{
  "n_layer": 9,
  "d_model": 384,
  "n_head": 6,
  "n_kv_head": 6,
  "head_dim": 64,
  "d_mlp": 1024,
  "vocab_size": 16384,
  "activation": "reglu",
  "norm": "layernorm",
  "norm_place": "pre",
  "norm_eps": 1e-06,
  "positions": "rope",
  "rope_base": 10000.0,
  "rope_fraction": 0.25,
  "qk_norm": false,
  "attn_scale": 0.125,
  "bias": "all",
  "tie_embeddings": true,
  "parallel_block": true,
  "init": "normal",
  "init_std_qkv": 0.0232,
  "init_std_o": 0.00548,
  "init_std_up": 0.0232,
  "init_std_down": 0.00336,
  "optimizer": "muon_variant",
  "lr": 0.0121,
  "lr_mult_o": 2.0,
  "lr_head": 0.00923,
  "grad_clip": 0.5,
  "warmup_steps": 200,
  "schedule": "wsd",
  "decay_fraction": 0.84,
  "decay_shape": "linear",
  "final_lr_fraction": 0.02,
  "batch_tokens": 65536,
  "seq_len": 512,
  "doc_mask": true,
  "train_tokens": 483500000,
  "steps": 7378,
  "dataset": "wikipedia_en"
}
MLP neurons of a small language model. Each row is named by its layer, matrix (gate and up: input weights) and neuron, and shows model dimensions 192-287. Each number is 128 + 24 x the weight over its row's rms, rounded and kept within 0 to 255. Numbers have three digits each. A neuron's up and down rows have the sign that makes its largest values positive.
Before each neuron's rows, "fires in" lists the words (lower case) most often at its 100 highest values on Wikipedia text that the model never trained on. A number after a token or word is its count.

fires in: "not" 50, "t" 16, "notes" 11, "to" 6, "like" 4, "never" 4
L2.gate522:136142129151117133110123097149153136098099128088119144115123122120123089071133120130139089105105131145151176121116147119173165202074119128133096163105103095090150095138086155132112184109125119111137116116174126153121164165164151125128144131166174081136134152134097117124116140193142104146
L2.up522:150132160143161129157109145119094106120107117104143148095112124125098180104146146154101159092127143141113116115154082128165101080140109114151100116158135123139125180127133122133103115129103142135149164126115120126144153115183127110123133129121096134148119112089141088128129142105109148127

fires in: "began" 32, "started" 18, "continued" 8, "begin" 5, "start" 5, "of" 5
L5.gate699:148124114131170102123144203117094179144108143112123151108128114135120141113155132082103106125124143084112121118148118150140131122124115144101098106158123148144142148080119111100131129125161133123114114130115126142147136100171159119164187133141134114126122110106089151116172170147149126112
L5.up699:160131121093142152141146139156143157106107144127155160102121085128046112086104174120119127135112132108139099119136139133127152168118100130123119114135162110147129118071090117098133122169143129087132115100149125128157099137155178147150135112128154155071085121145134159131159158131090169105

fires in: "to" 53, "would" 19
L5.gate311:129169138100136141117183128107157140113111137154114127149132109091125117135128131095168104134114123116150122120124139103135162131137141155143120135077088155115098128166125125103153150156177123186130168162133135166167109120123122124165115166120134156083128124128108118145161107143145119083
L5.up311:162139144092148160089133120134110134127117135105130174120168108120131127121115121127116130106124111150174094141107119132172154144166130173154122167108107177120121160135129106125142139104176128134112110147127153131123151117092114113147105156135117130098115139111101159108153124093098161120

fires in: "in" 30, "a" 9, "his" 4, "1" 4, "2" 4
L5.gate135:159111144141139129080116166129110121077129112109096105141145134160163114084139114155122109101113094139112089119094102133151112103118109143093118107137131098154139142172163129129098188108145122128125112179151128141159124162159157145096110104118126113118106168162124123145113098155119142113
L5.up135:085136125140131131109118120148148139120150108124138114162161162136136137127172125116119128123111097113117118165167133097141125127127142129154124168114091150152115123148170170122106118096107106156131094132114099153137095087168124130137104120116093107139163139138122122128142133169099114112

fires in: "in" 37, "as" 17, "by" 8, "at" 5
L2.gate403:134104105136143129127139127128153156155152153092129107123171140094096133138147124105079113147137135137113115141115156113130135109144147115134090120096130117153135128077130118112110118127160152090146173144142171117142091147098087115151138094143136088120134124128117086130081152136121141111
L2.up403:127134117129125088178105109164129179138161154118110091150145091081115104147099135161118094135107154114091096142123161136131129119134166123081142129124081120165112130123161099104103170107172129136112133123192151105142143122106104129110106122118170101135173121158129117126122162136126119127

fires in: "n" 29, "to" 19, "and" 8, "from" 6
L2.gate464:159130133149101097098121124089152128169118109110162123154108138068116133145132172129134142084143123098110148109145189118072161135124115135120123149139152106121104115123108140105148138104114123151087103144129090110175148101125146108157127142118091154141146147080099129127112131182121151125
L2.up464:185089160126185127152116161125175130110137132129135144140095143122112118132161131139142103094163118056123125127136088140138111128117108153116142115129129136099113101148097140103155134126134102152168161137114106121143103098124128138104146127113139138105138071130129148143159146143157108092

fires in: "on" 96, "along" 4
L2.gate504:136117141131097173119151106175123135104114132089135128140126096116157179102085161129109145141107124142126131077140138057057128096147155096090127098117112152129166162123177139109099153116144122146160126130159143103155106118116081129134122134124144181131115106162137122151119101161133163151
L2.up504:121105112116128042171102108140103128155157131106131139096112118125114137151157104157101159154118124150135132099126144118123134106086138134105128119082094136117117145105131152146106126142100100133122125168130139143120111144137176128123102099130107105119122166148122109162097127158144183136

fires in: "of" 42, "on" 21, "about" 13
L2.gate914:140162115096132129125158106110111118147142133110100111141162114124155106143094099140113099177126162141137126096149143142186186130078128113069166123112102113128097119116126125123120135137132092139142100134109128144144134120093141153131118122132123113132129164094115127123140148148111150146
L2.up914:132167138129123131127139124118158160132159126123095125095118163079125108128078134146116132180139198122153117120125103149155168147139115086102121164076119152116125116170149099108125137115109096115148158121138173133183140118092158111080119118150166100086144086084140108103120159124133143129

fires in: "when" 18, "are" 12, "if" 7, "is" 7, "more" 6, "as" 6
L5.gate442:128149131112103121125107190120142142107146151147091128079152116074138108135116155101160122131189156105142167128114123183113129097162138086107115193117105158116129150112131144107133126104105137135146166123142130085143127142106192124149122095126120117142151117152092121140132115124108115141
L5.up442:114082104122133091122124121129126128187163155199104180128163094133131089171110111128111098129117165141131146143127148152117106147145133131150121115106104127171165119173155124123129106075152136130133121087145105087105119101128105158173125112082096103114182109135104169136139087124098105137

fires in: "of" 79
L2.gate793:094111120166151109123100138169100146136141116138117119137083097124100133136136160136077143171133080118132143103106108112134131137124147118098074112110082150150169149119139131122152167151109122163140137142179150119100140130148090129101134123148078118124128095122107161144074135160152137090
L2.up793:113144116154109146121167146105097153118088132162151157139103131093128126149086086149110153125120127140172070144149123133132123172118137106087150184163183118133142140145133143130087083112132106111114137141094107127104082125093097112123119150127122118117124051144124110129090115194106153139

fires in: "one" 26, "madonna" 18, "female" 8, "latter" 7, "madhan" 4, "another" 4
L2.gate934:113129102160116135152132128117086126134143123144129132111081076144098082158088106138183117114106109103129156105140129123163163099085061166144134128196090119138136135113064123180108145139168122137151123118183142126122117129116124116132106143134150118125172101132102143125074152125097126107
L2.up934:092107163111120097145105120143139139148092077130102091192133126125144103129129122138145135125080090170125125165145093141156149165134133043145147146186122092154137137100138093115136126072148167086145162142093126166144112117131080098079115109142113119101145149153133142070154129124119157167

fires in: "in" 34, "against" 15, "on" 11, "to" 4, "that" 4
L5.gate552:114109133138103136102170123092105125156142158114146109063103165148133136155135104079090126128141150153147136109125119148137131129127128119115146106137150117159167166099165131093133166133121155128122124124160110130177141130097110141153130134166135139124149135102103157163150131135100180125
L5.up552:161149130155119096141144112154113102151113159133119154128122132093103136112121112133129091140136155077099119096109137161096145142124145143123138102115165169144120100117139122117116131130126076119124131092097091104100185135146162132064083104090115127153100097140108115159150084102133133110

fires in: "began" 20, "end" 18, "will" 13, "started" 12, "start" 6, "begin" 5
L2.gate675:115150151143146143121183126079107110135115134163137125120154130139118113115089110101116110080118154123140135138137149130160116093120093164141160130178144117085157133087133133103104128091163142130144090109151171147104157145172170143115118146083105146114112088119152119141137151111099105132
L2.up675:148124126099098182102152142133130111127128151139117098171158135086110149130144133121132131119128141132139144162134132136158172139113104160122085109132112115129092114116098113132107133125132160130151118147130131139109130122140179148128105119115077148112140133119126110161136092108114111098

fires in: "such" 30, "well" 27, "same" 12, "known" 9, "to" 5, "early" 4
L5.gate88:130074167128135114177119143148132100119154107105153151105147175136106131144102117096145069159078085150113149120098160096128108143137132142129132117175170075083118140125138133149121160121133144140146159114159106140123135116133151131135102128173152101135126138117133147147138121123159125098
L5.up88:093095134131163158145135172134088104115107113137090123092150113102124110162148103142175122112160106164144136161117156159111102146129132115098101108132150075101111141140154123129082175133121137124130105102144142143151124118135127165179124158135121118133128124159158119128136127155121130105

fires in: "both" 23, "such" 12, "of" 9, "between" 7, "either" 5, "more" 4
L2.gate881:121152082090132098173124114175143130160109122159117134160147109142114137119090172132126158155093139135131142068116133126123078165101139125135164098074136126131174128104118142099161143143149112171156124130153114143120145098153145151124085088127131159150173111147117107098112119090139108144
L2.up881:105105190138086144128115158122117113126118126163114156158140087111087159122100128129140116129137095109146133128168149158131159149120090136124104105094140100110124139116136160123139149128110135126136154162066134137149108117157106133094117140141144091164172110155145126095089096106121135108

fires in: "of" 51, "all" 32, "to" 6
L5.gate178:111112098170144158130175133114122133128100127154119127110130108128091151110112101122125101138157113120130166103100126122171129140127128169130123089144198110157110119152119130155160127135113097160141177138101140135166156088165099134108123159140115149123101123122157100125167113112121130129
L5.up178:127157138104142137137144098148099158172143216079122150120139121149112124087092148131114099135110090185130104153169139102132078121089134139124145129152095122133101158119139091157137154151151114138155114116117121104122177173156151154089115162165149146105132135149110125133110112145138161148

fires in: "of" 76, "at" 4
L2.gate860:139142115118141164124133096136128125141161119160097114116149106149150136142117150131112129100143146129174087120152129121147150106117145113135138161085130114063114116079135107139153150162120133144141125118181102114135128130135119140154144198123124147095137122104164165135139126132129118129
L2.up860:109113107144082146124110123159119111189205129108111154106120125151130125105125175153117150148079118118155079182109115126124147105116127145089123148091134141132144097113162122132118114103123137122127169088112111147084135094149114169093127143090140126110116100123126167118132150137166114120

fires in: "was" 36, "an" 11, "is" 9, "a" 7
L5.gate936:116101141116139125182106137164137115131180129151132161167144118181160059152141055107112067089146118114148129143092097082136130182127128094116115153150127080115096125136119105153101100099112137152137135079162154130118150124131119099136118115119154142128125135103119110176121131160107058110
L5.up936:140043124125157106178124152146145135147136120148132142099172173089101115100132153131119089109081167137101141080153129083105111141109172093146107153132117153132148114139116148105100162136124097144115124138140140086177146152145091110160105160128133107155125108129110106125160145136143112153

fires in: "of" 40, "into" 18
L2.gate620:106086111152119144113105126115147122129161117102138170149149122162116124104148101127123070117131149141101168139126147096181142099133123135095170076147131136101124113146139098119164138144133135150105128098111155160098142103185105112138120108128130160137125173117139141131158096140146096146
L2.up620:108064143135127110137141105140137097126090140154120077135107124150102098156117189147094157142094137089152133137160116160094135144141143088087159123101090107112149118135138130114124136135108115111127127124134092136122130154105122128078129159092153142144107134122133144136111060134165129128

fires in: "football" 26, "basketball" 13, "chess" 11, "volleyball" 8, "tennis" 7, "hockey" 4
L2.gate73:172108117136127139125142106164185186123121127070120134134147139080140141103133168122139102133117102126137129097100129148147097139113150135131147174105120101125155131120124140111141134097128104085131127133155138162141080113032090147130101130096134110082112148129162145158092109163146138132
L2.up73:154110133142141135159136145116145155113113120099122150129150150099123085164135128143097113154138149141156093099153096110128070081102113137129151142123145145126126130123115156149142142149110114136178155142114122134102129125089130119112160114143122167091123118123164176181098105177138162111

fires in: "after" 44, "until" 15, "which" 11, "where" 8, "and" 6
L5.gate86:154161135118157090097138158122150114145119128090113108101145120185118126140173147106150116142151118127132085099116121121118170119117080148120143098119151132107146171104131183101136088139117143121124131149128106135158109176148159076120092110074140135142168108093146153156113146127139169085
L5.up86:114126168168137105129106142155144097125163144109114138123092148162155143146126118083141119170150120130147120123152150103078122118121148151094151151107096126083138118158139102137117110135115115133107140129102125175170089108114202138154115131126131132131156116112101121125143078130103150122

fires in: "of" 35, "such" 24
L2.gate936:123069142145135133154076116098126158127092123099096146124118122125148166146090136137086130116126138116121133124118135118108136163123136175148137164090123143063114119122102120102159131108096130158142072088135115136105140139128145128110151114142130111166146167106107124163151152128148132110
L2.up936:132141146152163139113123133064111145134160073118150120125153109161090095156144149137150161148108122138121135150180113093114115148153129155084100121117152140115062076124141104108138158134134105149082071105112140137153146164154135114122100106168149132132179120132169142109126152141141112108

fires in: "into" 12, "to" 11, "these" 10, "those" 8, "any" 8, "either" 5
L2.gate649:140122137115121143092167115152089115131170125113127132161111100137118122136107121135131098102078109136136183150144137151117113130158099131125151071123140128090124126119097117177107103124158080125166145121151153160108128111157126129100143122122139098161157134136101133093097120126134152122
L2.up649:122124152117130165157129140159111125140124119131119137138103135102145129115132153100176109094068111111142159147132152136161138130127139131136147094143122135083112145113114164162139108138123134153112198099169109143110129085140118172119156088103133119156138132161094129101151108110122175152

fires in: "the" 29, "early" 6, "world" 5, "syrian" 5, "s" 5, "civil" 4
L5.gate754:157167129128171097138173102130126158115132101086140171128128158098161117125154119176104105132111107092097161110113131062130121110145109119139140116176120117121087112142110130126098095180141101134110151165122141118104125125157129130119088149162130107137127117132085106114145154116136151155
L5.up754:147113145157174158136078119135162151143144145130156125124160166119154081155125135149137107138096121107121139124132137109105069111131112147119109146159116117131158119148133144142159136152120137136140086113108092125132128137166172120170113114114120124082137161100084130099124170140125129152

fires in: "of" 21, "d" 12, "without" 10, "as" 7, "than" 5
L5.gate987:088136153155160144115121133078100125129146122135099148114149117149127152119164086134128128098149090125173135150124092106136124134108144142123139104125140106160136107094118124142080113089157095145078105119176116123089148124137080143129151141133159140135134132173097168119169139173135130114
L5.up987:122098135165131114118156104137130130116130112158157134140123114125102163099134179105162117139142138094143142154132130136116115137155122124180127093125121094108136109128132151138139148117172129148118119109114119138163136116100154088122131122152117151150154125123127141128098117127128097126

fires in: "until" 35, "before" 25, "since" 23, "for" 6, "although" 4
L2.gate446:151141121114147129185133146125146128124080143069126069123131079102091156136133141123148091135159078122143131105177080138111097129113125090099137111151103157118149152096100113094124116135121142122139131119156130123127145102148155113113135107134102098110108123085144166149088132138168157137
L2.up446:140070108106111117158105106140194103126114116141147113161113115111114186144116133137113108128127121147101116110118133199108143160098143099108138136148119166135085111073146154112161171121150133139120173127108117120121166147153134149091147072095089151096124123114150144116107147117115111083

fires in: "after" 29, "by" 20, "as" 12, "from" 6
L2.gate1006:120118107159150149117150106146147131116106117112103129156125141157165128133142098055133087107168114135152135147123156101143131141123114157146101129118111104172177138109116145122110167155151079087197103098112187113164125110130174127133129120102112118140108138175120139112187132135139088106
L2.up1006:178152104127125090149116135115101081155109155129105142147145130126135088112144117119130104168074123094179140130095138080126169108118157163113157102123100145148183098120128137122124120144181088168123087099132126129171136152175107154091124130148138126077151149087148130143142150149125172161

fires in: "of" 37, "the" 30
L5.gate354:080114142140147142104177084147092123172134139154101126110122135148121113159174072124091117133123114165108105132118132083142107113139146086091154160119106120171131085112101093151157171131150148128141132154138111152134124109137085170123153116141154166136102131093102154113128111130172108139
L5.up354:115131124134173093085198122143094140133116150131145100101128100077137162140123141141111114135154086123144121130106108120115132126118123135139166124117114112087144147154140121129151120104120151167120130180105096169121127120138103113201167114129141152133128119135131147100165112174127106149

fires in: "also" 39, "only" 18, "this" 16, "such" 5, "these" 4, "that" 4
L2.gate955:140123083119105123142132099139089129125129136070101124145091119087172124138141147129145117126114163090132131162079151125145103101124137122138063137109110134106149154119148132149126163108133123088188162116142143128139115172115173076110123074133136106137117152099139136137144138151121146150
L2.up955:145124101161116150114159156118143113135137100172141135129120099160121118182085170160162108175078088124146102164132122129108142124171136119127124122095086145137148121100140187085131134148132126125125101125145150134111168141129147102149096095137173168147131108094156141091110122095170149106

fires in: "of" 50, "for" 15, "rokkor" 7, "allergic" 4
L2.gate27:082162181149152111140115152123116146161137130111105112156138156163100162177162108137150124121118106131134151132148090157100100123089179112138106133156146151114091140122192133111183127116132118134080164165152147183128178134159091158161170117125146088110150158118135075163126126137125160143
L2.up27:113119119158115127121127152130127119102131088097093101124142141129077154136097158134151105148133100140131101140116115082139124112092165150133146165157143115143090148137122101115138163128148128096158147158129129157140114113049113154141125135140128066121102131136116139104125138174108124105

fires in: "and" 53, "to" 41, "since" 6
L2.gate767:183106172115134113118126103108119138098106100115104109177124091138140056086116110113157134119132114119127117071126117133133154110134109137136120122148145124136138104134161140146131121122119090160107092157136104147130108133124162099126086141092102158149113125100085114135117195104131128104
L2.up767:099121124141128141092144106113100110130125135108094133093098103117189132155143103107140097106129120098112093154140120122087142120110160127148100171114099116110152108130138156127101147133129150123119162112136124118094167154113140104168118134125120149114089117132121146154152147141103104128

fires in: "of" 23, "over" 9, "to" 8, "around" 5, "than" 5, "about" 5
L5.gate491:117138145164096145159132159150124123117108115098154128132125115129169115144075139143161131087120110127133131097116128130128174069134099130142123139096152112086163141096141096118107143164139095146128121136127146144129155168153177140100163089098126138089122092113117110117130101131115142170
L5.up491:117147100132134123134130151120114151098097131114146162110077152133115173126140101132109127110132118097161133133093136151144131117155123134124124117158106130125148129143144138125145198144162136127143118151145102154108139130158120153089124123094100094112113125117159106145119144124141140164

fires in: "to" 56
L2.gate307:125103111118113127123143124128125139143094107115141103177127137138158093141133119125131127119093099164141111129107131094129131197145113153085142161118134173153144136142087146118108137107181153108114137131130161114133115123159116138131133134102123104143096183129092169139116179106093113119
L2.up307:172131120116137117103176114145133115140114078132106133115124118132129142159109119116113119132147075131136084134107131102103153132163112094085129176111100145126112154119076150130132143122155141141131115096140136123122106120141100134155116093130162122160089104168153141136173103129087150141

fires in: "is" 47, "s" 9
L5.gate509:129152113146165121133093126154147119163118130114093159127074116119118077126143112099144135116146169152140146102152118154119119093092145082114081112162149100125122142174134113128095110073099124105108160133162134129084133145112115137151123131159157132134139119079125117139123085144109152097
L5.up509:103131157168150129121139149109142153146118150139155151151141095089100120190080126129109124088124110147190086147096115112146160101116136127096086122151127114115138126149116144125153102131130091117137129139115164094127084109116137081161180142127120166104111165098143119101123133132144139138

fires in: "also" 36, "again" 15, "another" 10
L2.gate240:123110092124116095105082147090167080134101148156094152144124116166140063138139139121104151136146121122140124141140133086176145121098126135210120087137113113117117133089120131133145179141135128144159158143156142130156117134177117150104110114147154107127111128120105082123139119079169135091
L2.up240:161158062134121147134163162138148130141127133133105059170149104095111121127121130135148123091152111134131180118124114163131077142160134089143102121139133155120119134140163122130144094116130133154098134141149141136132142129066117143182087154204136102091141163138120153120146154093104142145

fires in: "to" 54, "on" 18, "from" 10, "in" 7
L2.gate467:123154140111112102126170129117181148143135143121120140119124115167101147107189126140134114143088117140148153164104142177153126144137146085140124089097147160148102128088125144142110144142145132137150120126078062128136155112129135124129131118155116109165137161111091124112106096117121179114
L2.up467:074101130118134123100122147134138176159164135076136143099122160125113133135123114114130153124173101127194129122123114144126127113139141141150165114112155094106145139111110155158131155136101110108133114104123141182131145083132162152073108158130106102146111114154165129151156085147146100175

fires in: "an" 86
L5.gate581:140143095138146134149125132149156139140125151143105115132121116175104130130142132150100109113114159104183158127133107119097118125118099097124132106074112138115109122126087134097128101103066100147137156136145108115118183083137058073128100117153126149121102123115106085088146167188125096123
L5.up581:127146171112136140088121126125133116116136157137144140112118123160175151086073166144165122116127140097124114127097077182144117098150161162110118127113123132122106126146126097130065159164141136124144147117152127122101123147191089073112132126132099123121123105135109126099104146114125127132

fires in: "of" 22, "two" 19, "both" 17, "between" 14, "three" 9
L2.gate813:124138123126099166148139102135110138169149158112123144115137135104112150108119132126098113088107135092179177134117152086116118093119086144097103111164095158063093141104149154175160125111133134162077145093154143094120101108124142153082113085178123128091146111149099069061119101157160133148
L2.up813:134103129107126124148137175067117134191126128126132115098136107163115140142162111118127120117111120123167149129140169106099136085095126078110122138111098146162121075117125125171171156135094089144107138152118125138105118148172123168112133141102128121158143134187111126124121098168171142144

fires in: "of" 49, "at" 36, "in" 5
L2.gate82:139150115116111114087120100120060103100143163114140113148140128126151154114162100088101135091160130117164109141118108120118166087124110153140159109118140155138099146120142125111137167113110134127125153144141142123094127107128096168093099101154086138123150132180077128130127116114096158132
L2.up82:084137141148110131083113139217118106113154079073156132133141105147126135116123120164071160139128176133150139129149110111142168130112144119138121128115109145152169127116140124141198153104157119122122093162154154175129160114135136098109105110135147126129125123139118114083117094098107127107

fires in: "lab" 18, "of" 11, "electoral" 6, "congressional" 6, "member" 5, "election" 5
L2.gate386:112139097165124105118087163128150107130146118158139099150123101134130117115150168147098087117105154139145109161056101113115143097147102128159123123105164097135111107113210170128089146140081156120157118101150113122124133152166112165096127141149096108134153130142151106089128118117106142155
L2.up386:129109078117106117126179122126106119185134133109132119122115128129119130116159102136112120130109135149140134131180084148165138112172149117173152102148147135131123118151154103157111117184108142115074131116142106155141119166142134170105148107127142116112113114137067136118131112122085095100

fires in: "of" 100
L2.gate365:151157114115153101110083113147132099086149181107177169149173142141172142158102135121162167096129126090100120143158117126141104126130136110124102126110121165127163116143115087132158121144111111118105108080108159122150135091099104109133119099146124131131151153098092147123103157131117125133
L2.up365:106139093151158161081148149135146143142136107123110147167130130181128141093154124085103127078114100093122144114147127132105092176133110105143121167163113113078106144128118092126113138163118117142096135099092118120118170107115147147116147130123126153136147141086123099150111147098146105106

fires in: "a" 53, "e" 6
L5.gate213:206091156118137159097144121113137172076128145138111123113108125095105119133146138075136114129129149114145163129163145127120192088136146121115091115156129114104157175135112115135156139107122125103150124114146132129135138109161127088108094155141095096147123136089142135109159097171124146137
L5.up213:099169103126168147114108132130118122134096129136163099134131155115088091111081116163134131159127126107120163183141135069163189136150107136145117160158120075157108090111157155103130148158123141111152113090126119167141135082164117152166168143146075154120122138139125159125132095157104095119

fires in: "for" 25, "of" 15, "to" 15, "by" 12, "before" 10, "without" 6
L5.gate835:155125097150160141107162130110140113124079106143126148159105099134114117131146161106156131163125133146123139131169141143144167161130091122124127132166153130153124142104084133096132118151161136111108127084106142121085163108150123117112121129152151112091110116114107145102134139131168168111
L5.up835:152111078144118108131134145116137145134141146091136153157120145137108123086146107099168139111137107123147153174158121119083144179159136109097100070135123131174115114124122106133175135120116108099080107104115049122112161108181120149134107088081127151115061109113118160119154120118149167086

fires in: "of" 85, "from" 5
L2.gate258:114126071106131110126121085204130090103145149106159115084125145158125143136149112107119134135119145113148115165132144162151135111123096097120123081120130089102162103055138156140131194138118105101142125144134138127133141143125146148104123164113153140122115143083138107107100083143112144137
L2.up258:119126093116133134096111099162115149121113107145115101114132153118119131138110100121118106146128107112142135143144114123183120139101108117110113077089134094144098135127166162165147138150132131074161122159128144135147145123142145132095111113104110107129127145118163129082068080159124142106

fires in: "with" 70, "of" 6
L2.gate193:131114132137160089097175095146141119145147104120100106120172076121164114179158121090118152154128131131166100143097149131125151110148150137145137178134141122155134131122107162130125136155117126146109090109196147115142139118118118126129114144114126096099133132177127149085089115103075145126
L2.up193:133127096125123173137158154138143120146122128118116108098107143175172158089154097100132125153136123152171132166126158138088116124132112127118127196176152070125128128121126123128128140111147109127149113132135156114155093154119173160086079112123136128145149130101119136190077136120108120105

fires in: "years" 41, "long" 6, "shortly" 5, "soon" 4, "period" 4
L2.gate1004:118133137142168145104151165163097114153100164126136146138114148137135098075079135102129190123093137111094158135140164152115092140120095122138102106129157105133143111128110123114149105145086130090110116113137092119126132117174159106111087161152127160106092133122097124152145137143089107151
L2.up1004:165104129131127109130115116133146158131073101158132119065130167153139161116096150149104120082118182097148156144114127106099172123117120146107103110122094146117166118142152162156089140145118084090187115152130115108110141105112087122176102152123130135150119116139122138102105105098143109113

fires in: "an" 80, "anomic" 4
L5.gate829:111120138147097158120166154103152136111146174129143158109139101165137109155130097100161113145116133109119173165137123113103146135134121109149128128095108164135127115176143133122133119091118175127101116136141103135079136138123095107132138125157162135116077114108130144110120101144141114136
L5.up829:105157164097091115149124103105135160087103172149084125174118123160111117173129154157143083113066150115140162139157129123127109158092128110106136095108118139133122180163159147093103145126108115133124161133109106156171122132171143183097125078127105132149136130162124164112144123120106118126

fires in: "for" 28, "the" 16, "his" 15, "its" 7
L5.gate933:153148117119140150154103134156100130102100091117145153139124121129152143148116146091139124113122093154132111103132145126120149105148075114094086145174130143106140120138110125102140149143130099143176073173090123116145149113139145092132152122124102104101071117107140108122121127131152183143
L5.up933:135114076167143114134129119118142118129122086116146147120116152085127096145085148110142138108098115097147142132139125144117140135134113137122180156157109130130104107086139165120135128168126113165146137140098125186139133129144146121154135135146091120136101134099122158119144166118123180121

fires in: "of" 79, "after" 6
L2.gate823:122133106139144089139149137165130114107142115131130106089121113078098176124119148113111159193147138123179119125101167121098138140174122153099151092125141157105135136104091105139117149103114127105106159131189160145164128121131106161171128117082111171152131087131121123127112136182075127158
L2.up823:173121107090129100091139128123140143171147118097157123125149111103123150083148125129130121137145138130138126097136164118123168137122114138078137121123140206154144138117161117090088098094117138120145148154147165120177163098095123115119137104132139125079109121100165121141118132154076075149

fires in: "of" 50, "and" 44
L2.gate72:116169117113143164123128106138147160104158150138108123100099090131120142114112134102139152180092170119114128147126149106140124124169112114105135132136119141101131121148130146142122098115142121105079159145137132119132069150136097149096093148096111139148147125105091076118155148142142114128
L2.up72:097127106073120169118137119149147106118157116148123122136124118144117127125193095163140124118166116144089153131142071141143165162135095112102117158149081095123155077120137105179126124132148162093111165084126119134113142143169124104093091083124151126119140145118119117148135140129125118086

fires in: "and" 100
L2.gate95:127145119121098137100124176114130139130154106125117119130115132093137118123158160080142121104118161136078165154112101146130148123176147149094144129095165104104172110112118140149130112135129141132157127134147088115139086071080149143117135129133134119156135113123172101195134126139123094121
L2.up95:134110113175139106135117156151136127085123144109106126148108139142173074110138116122139112092122134130098098086107094141129108121111121117095133127140113096164137135123098130116117125135116106125137123140118114109116141149168129153108132151132132175146133119064126120136145140185138120164

fires in: "a" 54, "the" 11, "an" 8
L2.gate891:125094118164095154160136117157108153154135126119127151148121135112133105125140111107128155105111093143087159141145156128145070121088117116096133114122164134130120135165138134152136134130129131127165114175119100115117149079166159143146145123102083094138078141133049125150141146109123165124
L2.up891:152130157173169161126143130105163111150122145175197153126143134140109092140124127111125131117127139079104110158149143115142093119125126116143159155081140106111157116132115137125142164090162116147174119078112146119149149118131154140136176118094144116105117152097120117127113149110145130128

fires in: "who" 24, "where" 22, "and" 8, "american" 4
L2.gate301:150097162166150142091143117108113127143105164104150149144162129156125114135145131107134132112092109132144098142184114141151111098121119125134153182143153144120136109118158110116113142151116132162121116137113153187137152113114137099110151084111152118075150134146129125133172131109111152101
L2.up301:089125089147133118120121088120103141136101145154117139110145086150159164153142119104121128116126105077141131138119108145121117147144105154095117163142125105109165149091162147172078126129126091118093134115100132123119136149146115098125146114085131132116140165140109140119141144105161104116

fires in: "of" 89
L2.gate367:137141136124124162105135152158141150127116178100162137157131137136146131100163122086143126142125146097118073163103147114131173122127136127141122114155113119088097118104119110159067074110117108112074110107102167135128124116133141085119115132110144163161132119118106168127164138117143093135
L2.up367:103138106182083115139180133180120107145132095119091090140099090112185099105114131139101126118113171133130147128108109098130090122121126097087127140106155110150154154168109164100126111125133104133124148147126084122117130125087111159180114105111136140104125149097074130086105127126106099130

fires in: "at" 86
L5.gate597:146119140076091148127127117115107097165100139132150109138084079107119158132177138099124157118136145120159125024141112111144130140160144149126123140122121133093099178164125133103115135132103138101124130119115103109121143185119124142109193177138128113114110142125110099142143149137111167116
L5.up597:145090169128105121139122116151107165158148188143123129113139155147120112139079118162126128151137122124139140138158153113076166088118117108121151179113111115114163131144107124141117169140119119151162139098087132135089108184176126092155086076143176130144092129123103148165084153094103113101

fires in: "a" 22, "his" 17, "the" 17, "her" 4
L5.gate910:113150099139127129110174079171109155139122159098157151137103105144105116126132105116139092137111145139148140163109119092123121083096089127108142143126132131128107174131094144080143088121118113092125117156092132123144143125178126124130117105145121112122118169139119128125160158124117122140
L5.up910:096107122117127164139137106165141104127103136133137136123090160149101166163135136134160140130115092134174141155137126171153148150145120167131130100116136094173142134087114163170151119112150132119125073103156127146169155121120118118145089115128130089112138122133122112103116130099165110103

fires in: "to" 39, "on" 9, "not" 8, "in" 4, "t" 4
L5.gate467:139120124154126148129125099142140158102154117088136114161109080169163116095147155101141126101197126140117187081104117134097139120137120128122115122132064147161053136159141147085112140128124140119168077110154166168141103099163111139119114122102102104098147143109120116124150156167144130092
L5.up467:147138088092093149155117135118105126175120099147172106047094117092116131151168161155119117131175135126133109119117125138174133116097126134111126113098111117099088161131118127138148153127138121090118121105170104120102125104144118103113122151131098119090142130141162150114108097124079160102